{"n_kv_head": 4, "head_dim": 64, "vocab_size": 8192, "init_std_o": 0.033, "init_std_up": 0.033, "lr_head": 0.00731, "schedule": "wsd", "batch_tokens": 65536, "doc_mask": false, "dataset": "wikipedia_en"}
MLP neurons of a small language model. Each row is named by its layer, matrix (up: input weights) and neuron, and shows model dimensions 128-255. Each number is 128 + 24 x the weight over its row's rms, rounded and kept within 0 to 255. Numbers have three digits each.
A block is one neuron, or neurons of one layer that tend to fire together. Before each block is what it responds to, as a language model described it from the Wikipedia text at the highest values.

Description: Apostrophe (straight or curly) right after a proper name, as in Hampton's, Salisbury's, St Andrew's; weaker on pieces inside unusual names.
L3.up120:096116163122116095171123145130129115154126147130112137119142160103132147104126149180132099130139167114122130137145121140109075134151119120135120108144100097113125089163125131108111122152137098106099111158143106123146171149101137134084136122120161126091097102128127108195121132141137143098144120167187097123134121123134150120091085158134130171134120141092144128118152142147137136112091
L3.up159:121146128136122140155098130142083128156161129106142170092152106127075137124129127136146115099079128114123136113146058129102138155142134146153153104148096121116100106116116118133162158188113137135168134130113192100152160122142161141118123104162117130117149141128148142125088130142116127116118157112157142124067066102104103141155145122150170121160131139155112158103176165134146125109114
L3.up167:115136152087167190131135126154081136140112159149148143100117105126123140153079126111114139123111125135112160135121128106102111154102102105158076123132114134122115125151121084152163105160073096137101169176145096120146136113153157052123132177135098156099113101131116141133129167152108091110133139152131149148135138104135158102125140142122143134121102149141124159123125119070105140169124
L3.up353:163124128121081156192140124089135117130191150119150166147110142104105122088135107117111123130141114179128127117149125124131117147182147117130089120144109144119110101138096126149085134159072153148105132122103144111139116142119140083146147144101075101168131092147139134154119137119137128151144112112147086136109148077143121140147150140135105094132069155122131129113115150110123123135153
L3.up376:143108149092145088118121158139116155114124127148129138092111150178119082166131182083102135109138138084122152131160127140120112148127060120131141103138096089121138142088131116137133118107104128120109138185133123125140119116155137126136144180150139165120142132092123087141114151124092190099104132134135125156117150156159118101113120139123128109110095130148141094099144127098109164114138
L3.up460:072172160057116139128100148166118162110145162133134122131155116152136095123132134130117171128115110131136140121115144114152126128128088101125150108135085175141127149201124155165158124114091059108201170133131125130123155093132156119114093140150139089154133132145116091143115137175164181129122116051123138145155121130127157106132130126187104108102116107085166123124123157104105112132148
L3.up898:114136112115118139150126161123110179123164119108114073146114104120139110189108143134128144129124129103144143103118115152076135147105128135116128163160120089106108113124188141166149101143110146131139131156141096132184163176103140172134127146166135149088129144130142090137161144125107118122120141092158141121079134106130104155121111138135143149140126157117114157095126128149105122143152
L3.up983:076094079107112166118116098138161119129141155124163136138126136114161138127084103132089151119134136100088095144167126109115098145144109114129162125149101097082151115139096102092097168123133131173139132126138101130151155125088096156108105139107108111103129147134099105149106137162120149147113098096138125102104125118154140095129152136134112131174122154145114123163119112114118118124145

Description: Apostrophe tokens in possessives (Hampton's), contractions ('em, 'n') and football goal minutes (16'), plus possessive pronouns like his, their.
L5.up78:108142120149139145145132071116142157129111105118173135170142155107141125153110145145121154083094082152127107143095146071128091182110154164133117140171113096154163112095121118115114168154136172142086091133135175162121132116174138116157109110159148116127144091134142147075102172093128104154154168117127153166106140104111121162101139166138160122129136119119159105140155124115111113139094
L5.up442:127150134101155122091150138149124119109109153147156130108112131126128190130094136139121107165061111120173145101101146157149114074098107143120116119134141149114144136123116128138104138161114103126140117155146127142175149170143089131122130111173114111128147125149126105129121151130149128149117116116122107109113150126116141177087115111151136113122140166158105093107108143115151140119121
L5.up446:162103104132163073152101134131091145103112085154100153141111166120121154126143113125134119113137111131151152151090147128149156099072072158140141109131107120116142116092153098151183142127137086145112133125134120139105119185148106104152152120125148127102167095117125130107143146086203151083114111135094134163127120094115128124140151152074107112107099151124177163143106119144163124103106
L5.up575:147122128108111136106104098138126157090117113170057140130083127127154137111120148138130108099129136139175133118131133138167114102141162139126152139116175141130112129121122156139151113148179126138110116124088088126135160106064097110164123112130107139111140104124125177075147126151161151149148103145082164093131072137130135155104152106114135133118135141137110106103113118094165146132153
L5.up723:121131109157150169083106104133046157159128141147150131155148171133168095127119132130137151159101159129096138110116135153120115107116173159153107125146139131102118103142125166125120167141132116136104131115104160098127134146109139134135138131155089088152121190115088134112123103075146129079121095118122113161099128124098142149124112082113117135124165176097140139137106125132107127141109
L5.up804:130136119104138142121126126127136121151114080159090128103146135079154149150092166143119119085116120102104142168112136160114122107091111158116109177128129077146128153126122141089135153124086162140138082088110164142112115130131134128130078092144116103126134068140112176126127150125127119165101095129092142116158134122139102122134144134103123133095151107123167141111084113108143121147154
L5.up938:111105100161119137141104125138128128161143130127067146121091152103116113158153142164129122106095185148125133149124097172157132073118131139160139105133127091132119121105137164163170138124158107131106081128086163139083160106141093175110133134098113106105116102157141114085176159093097124130128169120128155074125123098133142169148140120087112110111147145130092111130150147124116124120105
L5.up991:144112122112083133128151125125155130164081096119121114120151132094117120139129147147134106145102142102155106121112108173125155119116116114121122114077134065180111106093106090116133128116092136098120089083176128107089102082146147142146093129172182133131090129156151139142092121129161120126100171084129129135157147104132134156106151125150121089107161140134144157157129139159138150131085

Description: Word-final suffix pieces completing verbs or adverbs, such as -ed, -d, -ly, -ally, -ated (seemed, ruled, similarly), plus the adverbs not, also, and only after auxiliaries like was, is, did.
L5.up21:131131091123129158125103114124160111132090111123139151094128122175159123114138147131098139147115132128105127096127123101158115138089114125132098128150145116115118099124087144147073137156103110154137153130117107088177144079171140126178154147111128155148114133127166103119133107097183153141128149160122111130171120132133111176134102113164112089141116098110146115120164138080116129118176
L5.up147:104085082118147140156122130146167090168129160137096115142118163133110095106149166130134156150129152128129138126131139128140118136124116131105110140134136113118134139103118097181126101130104115114129093122119095148150111145117127142082137140137097188100100139130133186116102094102168127095107136120120150136141138130102111116171143108132115141103081142150141155119127119182123125167166
L5.up388:094144116141110177105094098157143124104104159133139152128129099144120118114135142120108093154105130099150131108130126173122101115131129160071148097136153079133128084128121109110099148149110096138105094095136117069140133126105125081115142123110141099078134100133116135136121129142129101158141148141140095114143157178109145158163108148125135094166148154205098168130150095137107118117149
L5.up391:105148096121112116127106098170142178160131107158096150132117144123140101131138140090109122108084142101129083141088159117128125114089086152132155100128156096117112160171148137119113128129140111121089155134117091139164147172129133115144102124107100131098122137114139139110106192112155076162117065137100132127147138069134142129121125127126150110126138131062124123104177129115121145155091
L5.up656:113143152153134143150132095113154132124105135158123106166109170128146112095110137111117129163139114140129129080148103157128116135164132120086137138076148115112100176139112128141143126121140069090127133122110132129136127138127092128143166205137116142125131087086168097115134146149131135077111141150107132090175184104127116125134105095111119162138122140121085119130129102109135121183164
L5.up674:148119110082139154136119157148134142121119172145030138171093100135134095074127105134122119149109125098128086139110122160133106115086119103122114160088095119128128169155088111115145114134114178130115139140074067124131133148144126135084115136150106131126143081119127115175150177150131144114129131094145115153143130161098145132109167151110124142144145146138122151135143134113124102171160
L5.up764:163147144135133164136114091145151103074126093148143138170073134108157128111075142148109109144176134075094111108147120139176170141100172094103106130136112124115126153104124121098101101114091107090135132102103170109153124131130126112145139141117085126146128100139165120128111166102166138090139088105109163115148150150121117114125173136140112144113134149126103143105103137109099136167193
L5.up1011:132172154112107163117096116142161150140125102152117172116119124125122125090144130104169104131136102109157122108153128121145141134128099123113125120071085171149102123106160142170141105125092096140103155146102088158127105161154141152112117150136142151132108118114160142107149124108139136156095156127107114168113162131157151119115154164086129134141147138086112158131126096106131119114176

Description: Tokens right after a four-digit year, such as Summer in "2020 Summer Olympics", World, hyphen, s, or Atlantic; also the noun name in "the name X".
L3.up93:148106120137185181143130145124136108126100135117143091130099160147100149122128157131105128175093131114091135124111182143098138115134131128172109136105149081109147080158138170157099152161124153115117143130152189123132111122176180113121121098109162117111156103159107104117103111131146109084095120124125163069118108138113111125119137127147122102154148106159122107160124119114116123188121
L3.up297:099175137153127156123098129124117145142130105143106152087174077130145160143152130132134121160152150113078125108097110193122156113102108140097157138130142068116110134082149145121110144136115119156092147143124117128123101158111145098153169156124138120123150109134127147118120134111139114086137144110086142109149137123119144129127111133083158107147130133153125097151137139138120118124146
L3.up347:145127104132156123141075142129133138157121087181117125120148138115168142157121114107144110153140182104140140149152148086164098136115132107132149102154119153109128109072094127172105084134157116080097134126144110156156126132125118158089175119123139160090144107111134145120112119157097137105150138144116128091113172127138139102123138157143147130156156122126120100068125114150143156162104
L3.up371:108130146137127086147170117130123090109089071133096085115091137128144172160129137117103132163111092125055104110112141106145096127103144103104167140150145077137155125144152164146162134133157100160107128152162153174087172146142123161098141155126158158096127107142137130097130120140107138146094132100112138100082168170141119098103139136127155166164147156138103115124140100152147121120133
L3.up407:133119121144140127076139121111109154138179181105144117138070133171135149139159156120063100165152151100088163102150164150152081165099103098121125131117185117162097139138133117121158176095128089140099131100082179153159142146129152132147105132130124123138097126123139158099085094156111166160113148147133139118144155084139143188146085125099085107090135095127131140152107134114139136124113
L3.up680:126171127169129125126137099152164077192132112139159126159132102120137088134140122108119126129120142127126143136147129135098163108098123149150124100120119194153127085149171113099110113129101150146163118126147140144130161127148153111126124105104119126111158134103102140120074140144158148097155118129139141085106136133155187127166160079080121137084112134139107143123156120094162123086107
L3.up685:135181131118160145128128123127208131107124124102174129167126135152127116124092100137127137128153111126119100111112148145143100147137120106102107144144151078123123131138107147144154140135135101109144111148135161136087119105117140107175117186125126125135144136116134138156138122116128079078142168100146131135119144133148146130140170085136168163155114130142121129135128129139163129150132
L3.up866:125108126129172191110111107112139117127100106130157135105135113146141116168203153107128082134116114084119181136121122070113106149130105123111102137123173083153108137130101092111154163101082118107081159143130172117139097108106109105109131147125161132131163162113112147134112120098120093095113157109143135134136187119124103114139098147100158104143145153144130135115116131131136153156161

Description: Fires mostly on the "th" ending of numeric ordinals like 14th century, 12th grade, 611th, plus ordinal or rank words such as first, third, highest, and scattered name-ending word pieces.
L10.up883:128107124117139108124123122127112130143140106163105122095123168124081134111115155128108149150126130127086132144147067148100145140099139134128087131099107105117101157130131139121168129085176100118099130118110175113129148150131112136119149153163160173165148123108115086103092161113160112130145049160126115104152146156113135146122084112087112082176108143120129148131144184135147179131099

Description: Second word piece right after a word-opening single letter, mostly A or T, e.g. A-bu, a-ven-ues, a-f-firmed, or the period in initials like A.
L5.up295:140098100161158162152132080131121098166153137123098145119121153113104094148147147131141127166158143171087131107156140154146131147112121121142143137115159143129173120116112067114132160150153154123125142093141107161067125117126112126177099146135158133133068135143084121169122112132175162090133085166103156073143117135123156126095144133145103103128113089164113113140122120126161141108102
L5.up478:127116152095147119118159151130125117117081160121101157156094154085112127114144158134138125173105141142124109140118159178156127058129135132127121121122103128155121168149102095092130134161169131132098097107089099134093091145112139072158122140113124077156103135114105135112158115145176151101098139162133136146106114135102132158122094180106113130131167125121123118157125073111133101156130
L5.up596:105116144130153082132110123136075154169129115126159183137115133122114151139121169120157113103134131126172115135169124131167139174097141121118143148134119082126169110092182132163092131126099122136147135081112097131123130122175151124160137079140113109120117144137123109118126143110137104105144093127158160097156115116099115115133099136119104128130109115127113116105087095118144082148128
L5.up779:124121133153140161096095100132135133156160143109138162119147152125141144149172161158097135131139113156125154129111147144155182135096120129104155088107159156123149155138053097139115163163125114148086110101108160119100151104132097128128124109090110096142100103142130085115125132131104108117129156173104139128153059116104129139145151150170132091123131155135130147113148138121134116129108
L5.up784:145148092173116155102139135163108135101115142133097140129110151150133132116112170143128114147183113153127127097123145109114104132125145107096112083095149175109159184183122120159126151142130122130116114134128133074119114160104112156143090113149092121101100146130135146135099201134141137069137124139115122118151089145133139113126129106104105125119104086152065128100136160090169114198121
L5.up824:129069161124115126166062135119134063134111133108117167134114138133110140141090118132117100137138156165121133138156154113098065142072099139154096091110142140122134068133109144145162149133132106106157183111120126163096114085132125123145105090170133164143102126151195103103097168149153145086119112114088145159117143143146143154142094166108125117153116105123126118125136145112120144157161
L5.up851:093155135157093135102140118124104125146143143128093179105179129081145121130168089094143119134143089106137134091132128149144171163123157124113158148161143138175157103100102143106129152152109114121124110121099122129140177136082096114160131144112112142144123132144136133115176124090171137108115164160103126104120086147089140171145128126159132070145145114107124101115159144133149085182139
L5.up959:114143139128091098117129150141109130168122120143172129127094140132132134131131093158148141151134142126199157115122102168101141131164109126107130105142107110100100119103097120149122133170160148085122148111155094114126134124101136092033149154134133124125149153161126125114100113127093146114102122106105097165126173118127114154138130140120113103142164099149138117113133115134161097136132

Description: Apostrophes in possessives and contractions (band's, species', wasn't), plus occasional word-ending pieces like -tic, -ine, and "for" after "known".
L10.up595:108124158137109153128128101107121113139138144168110133139142111155082121107146132127131125131091130085118177113141156121129136099167145126140159129111103135160146151142083095160135094133148083113138108169172145120127100145100158164146147167141134105096132191149073181128153120130128122104112118089128108101117110139127166140111148136179087162152102139122116127118104147124110144130106

Description: Adverbs placed between a subject and its verb, such as also, usually, often, then, generally; also the minute marks (') after goal times in football match reports.
L10.up910:126147132130124178120139132115138105136178099200133106102075127126105102152120121106125104112123168105136141163174082118143096110132132103137163138141133115170099165103129148131141176117091154135108129142152134109125134129159160133138099126127106098151139156119157134151130130130174093108108157168110127119149155120123118132077098132130115133122150125152126110141114099096151161065124

Description: The "th" ending of ordinals after digits (16th century, 55th brigade, 17th Congress), plus first, following, and colons or words introducing a name or title (full title:, called, spelled as).
L5.up139:138086123150086136126115120133123120114144162128107141170096119097125109143136097139126133150153156127129104101135076131173127141122114121139102132146147124136126128131126162138137180092062145125116147078166109077126107138136143112156155082108134115121120144087102148146130140119108158120170116156156113103115079102088144119157104172141109153114151137135141149091111175114167126131116
L5.up260:086087112141184148129103118135151120155154107137127151168131131111125110134097131188121149143159166107135153126084139156133117119133125114127103141117141103102133121111118132125191146109131149126130120109111086135163138095122122125137150134102114079145104151106120144143182107122170108122153151129103110088129171129146165131085129128152167143099141141133116126119131133122132140111121
L5.up435:108139108106139163123128123154181109158099163122122161134152121172139079119164156133123179133157141112123125111087160125127131116137143085119100172136100114106128135099123126139161161084101091099109147130126095097113131114129145142108158144110153117087131115144137158129146136096098130075106131126121119122160104152162110097121116166069168102115176115128103135140130151110117145116140
L5.up468:111139106130167153154109136158127111115079161160096123144096126151131110080147170093068097177129137088109164123099133119137123117109134085081134109122088143118132138168176133134128160132112114145111121102102112107097139115097152119087177101137140145122073143122127129168124156136142181119090119140108105127126129119068130124146084121142105136147116076125129128122135150112134159133096
L5.up759:113129124138114152124108127078109122130088128132139169157147164160162130121131148161116167164124112115139111106109107081132116135101164118166137164112096130152126106101145108169142101179109085131108152129109167159128117106129156115100132131147156102146108143141101133091080103143089106110095112132151092135115124125132098155106144112120135124147153151178149101174120110108130132114091
L5.up856:143160155120147088165108078146130130138086134131104117096091162105127145135139160154105123096143120118132148124144148114171147111124145116151085100092129158123149172155158146152157153118072124149127151116156145120133140164090113103125137133095100141131157117088105128127135145143155138107085113085151131098132086143114114117145079109089145149167112174115119142113127154127167119138146
L5.up955:090161117165140149109146180134151137141153114134111143150120110106095151120138134161142131163127090092124096119111120147091158130115166146167147167111111139110115158143126144096157133150150130150124119108142134105156162123131158110146098130149130102109163109118118109117138103139157123123117115112099149098164139128164117138106082131169129110103133158120157078134112113129099150129103
L5.up1008:100140113093156099129083123109196124109122135096150126149097137125168135138138152170137094102155116084099153132107108112125110150142146106115126122122166129119113178134117115118115147155084151133105151108190153112102129096133174126126103151146153107193127153088143120108130104119170125078124100109105153135152175116153149126129095150138168089165152096107166115129120138115108118121135

Description: Fires on second pieces of words split after a short first piece, such as a+ccuse, a+mbush, a+quarium, and on line breaks after "= Title =" headings.
L5.up93:126146117135109164128157123145094146118142166105142119159158147146093119133110124116104135140115139100117123094105147139149165160154112136088109130160160143142139101126100100126103150145122147143099116150101094116071150095149138077112092104165105132141139138178099156135088150123140124087117125116154112133130133179118160115193134107136130146104101127112101125161103175132114147124126
L5.up191:143137147131116140119119141117124136137133130136135114123132105145096166153121140124155124089163122118128110127112119137115126152109109132147094105101130117134155161146104141134077141154147110140140145124092118087118102118114149104089206118089155105170098193155148134115106146095141118155115106105077134095126135117109117148103156149115118086107118107134114093107135081108149112153146
L5.up263:140088147154146120122102131101122116144114118127155131100205094128100147114121109126123160113135166122114139132166132114125109141079172129129125110134133091169153168065181148121123152139116132120153122136149140152106171164133180093134148166123135119122135169135105130176127129152093126120118106106118114100131144113064096144119152144138123122139117135124139119109111150131115146089133
L5.up589:158121124140105145175124118138136141110087141147136143111103122157146149141091121155167164143150114146118119161181151141122044141174081137147142129153114130150126062116107127116131111161085099111108143109114132132129151123110131145071129130136138127174117130090155129114099107141102116120113119146149105061093134086151146129091120140064123103135143127122132150166130102112124104128147
L5.up592:096150169142119119116138117117123105117135110137143165155164147124105094086120166170114118148113130159185158110140112134135099125128148126069117131128136122129133128148139164105115113142120146171150140130095080123113110159118145013155100131109092158121099136129099135167122139135162141141164181135126090144122135103133110167097163123106160140100149116134094183106148150126114163100157
L5.up745:110125143146107092083135129141122101110152141175125155110148101096103142087143137161128099106114137135101093131175110112115111089129140112129160150145142102136182120143131124083093115116115137131107132153133087131130123128144096101143128158120112136113155132128128174122137134111149138138134162142112089127123132099147114118138143144138122122111157135162097099163086112165122146156139
L5.up943:134103136127147117142092159109082073131114156164128136139129159113131140110096144137130108134144112172125137134146137131131169099185132100139129129131124150127139113107121142086112096156115103130143152115147113146103182141110146131174118142123091156140123190117110097126160143109174148094118115140157115142122115167108154126130148129128132135141150148073092114131122130116134145117109
L5.up984:124149147158102107179115126105153129126136106115135139154149148088153118093136123180097151112121111119144128153140133112130132107128154134116139154144118134163153116134147101114125097165108129148130154169156122120140139134122144108164136163120117172135112154089105151156171173161175135112122140093143107147118073168082103078143117088096138144110093148148120110145100152112100148134129

Description: Fires on tokens opening a phrase that classifies a subject: nationality or language words (Israeli, Sanskrit, Tamil), article after is (is a), this/these.
L10.up152:119058172128131125094145105110133134112127124137141088094152156131102148136114123117142141166166112089137132175124145137111153147114186111108142134119126108158113123094115120104102109137117142127123137124147118132176111137190121150134136125087109116134166125106119143152143144123122108108158093110112083134130133192130112124152105152105090112163171144125107180112121106144124132114121

Description: The s right after an apostrophe marking possession, as in California's, the conference's, Poland's, with occasional mid-word fragments like Chief and killer.
L3.up15:103091153132092112145141098097167175089132126140156162096107190085121146159120149143130133144160163154142133131158146084118121106157102137127119125103134140099117101137093114126120158147117116161088100148159161136114097151145137136085084184143116100162106131124167130168102116133158102108121118122131098112121130088114115131076138131128145104123143131143106121160132142106170097138125
L3.up314:139168136160167091105122100145130152077143173120104132142112155134115171133130139140118130097121143130106167122144139105123164119127105154167129118139136120122133153189184163133128133114072125157152123142145117139139129169135095059128134110127153111141160151134097100126130146103124115153100127106109103115116097160127074075091097137100100127135114149130120130118096149131174139101116
L3.up345:176161118098112099145134144111076115096161159095098113141129145181136187134121131152100149125096115134142138157162152084146135134145131132145120106103126124139145125149136122176137160156098095121154154180137110103161149124083109107133108104143137130164121116161090109113112152105134146112114138083130133112197121152103105117104133122160121112173117140118107125136110151135149128117159
L3.up374:144082154087100094158121140132170164140120097146183158117096145111092161130100124129099118180138134123114151133098127126094136128120089092119089119122086155164111103151131083110166150157094131134108112105129137097140127165114125102098158087163113069147123134142109112141115173120145116093117097110159124097136131117123133181104138086127129093146076151110103121147138147090147117130162
L3.up449:132163123155104111161122082152138146104090157163127150165123136083077121125150111096111139147183143158092121119155144131151101086125106141166150140112109130105092104128113085162189110130135115111107116119142141131139148160113139119138081112117136108152075177157119114109078123126106167099127158119156123122171148115105093054129123153128139113139139138165139155156138126119103101146148
L3.up549:141135167151129108163144126156105157129141158124073083159107177147136110122090113132111142080116166098133113095150090105114165142115128146140116102129155116158127108128104150158135201101124119134127158124146136113117150111127115130131143100100109117147115115150095155065103121152149118117128164121121086137147148123114111153149145115166151094120114085140102138180157148115141110103149
L3.up624:146151170150096110105137122114143151105096122093185112106146098108086134135082144115122123109090086080112125105128090096129174149138113136181128141132138156095091066111141160108171097108094113140083160129125127103120139118166135166132107155108154107183178110094154105149168115134149152119158125104137126123166144114134121141129145146133112099142139133113152133156172108116104144161112
L3.up666:119141153124114158104120138108083104132152147127154135159129119119096110149119121138127144077179118132137176170163116096144109136144101116134114130150138126109139127145158121143147178141109086127098160126133087165105147153109124091156120147114143176155130168131137152126113148129173152116143148099106142149152139137144099118114110108136125062149099125143127143076147122138164121086184

Description: Mainly "only", plus "first", "not", "simply", "most" and adverb suffixes like -ly, when they limit or rank what follows, e.g. "not only", "his only", "the first".
L3.up230:077143109098150110127163099114110155121112136098095162166124163139136113136138134115087129076165118140145135112126136119153112160092115114107114145106101072127153108133097178123140106154100172127127099113159053151096098119133131142112152115130148154118134111103076098103151108150105142138149146165103134092088107112122095135095099136165134128161117198119052126105136185131171149104147
L3.up240:106143147148153157112093091128101139133162070119117129192132112149125114127134152102108137106131115126141156109124136143155127156152088137102129091150124111102117113093117172116102139135148128153089136152103121117118105147152131088128140093159155146125091156110128138126091121168115078144120151086095108123161176112148093175142144134116082131175147104147108105116156134124132131111136
L3.up261:105141138127169090128121134100138079163157139118087130157090162064137126136173105136111126118154137101125142122122098127136132119138115138094113121138114142169178121154135146138144146139051124150166113166175148105125138105147146125113116117134098113122111137111101133135127112118136146140106120111176123141137174128165074124133113103115156117141122161096168149162118077116146106137112
L3.up559:083110132141150126140146148152142161168115089093104136098117122138158118111161138117140171118116090089142120114115113180134121144104115109159147090122120136162121120128129142078136111134107126125115105139112155123096088157147134131086135111136165079110175109120178123122085131145126096168122161134121148088146131167133134131083070150153164123144156147099140177136116145135140149163146
L3.up658:091126117118173129148117150128091102107145150093154153108129115169134119109082150149133122144119110119145115122129126157134126140095113149135128073109123112148138110106171120123102144128083087143119151167158148098188118125151149117121139133153158120125138140171131147122114150113137098116147146098107101157123175133080108130088103122105161134116128158165114118114088139092175167167172
L3.up767:129161131150127102101155093195118142094142166184104108087123113101126154109146138149123126135129110140139117114148117152102101141113102207119127138115156176100139134137128095121166138114119103135093088151078123133128096183169132168133091153158179071090164110146117104182165122127168118146130134131159136136181098209141146156147098124118096105131178122120137103118118118117128127100142
L3.up779:116156119104106113132095132110121113153159127134171127094133137080109074128116105073125146156140119137123122101148133149126117161141109130126083106115086095127160090146101114162133127126091089131119118100138144067122128122153123126172103123205126149122106176124145136113079119142092140080151135100143147147133135104151137179144137162115142131073083129187121099118139106131154133144188
L3.up789:160136120139159163141134117158159141090079154120119129135073162141130115141114135110114140078105133137147096130137095147124102136123103108090117129106111155109141157132155162137104116133103091087125124079048153145153138120146122162128144117166110109116154160148112169118128120082151119123098132143137160113158119171167107101121126151100150130117120116163087120182149121136145160150148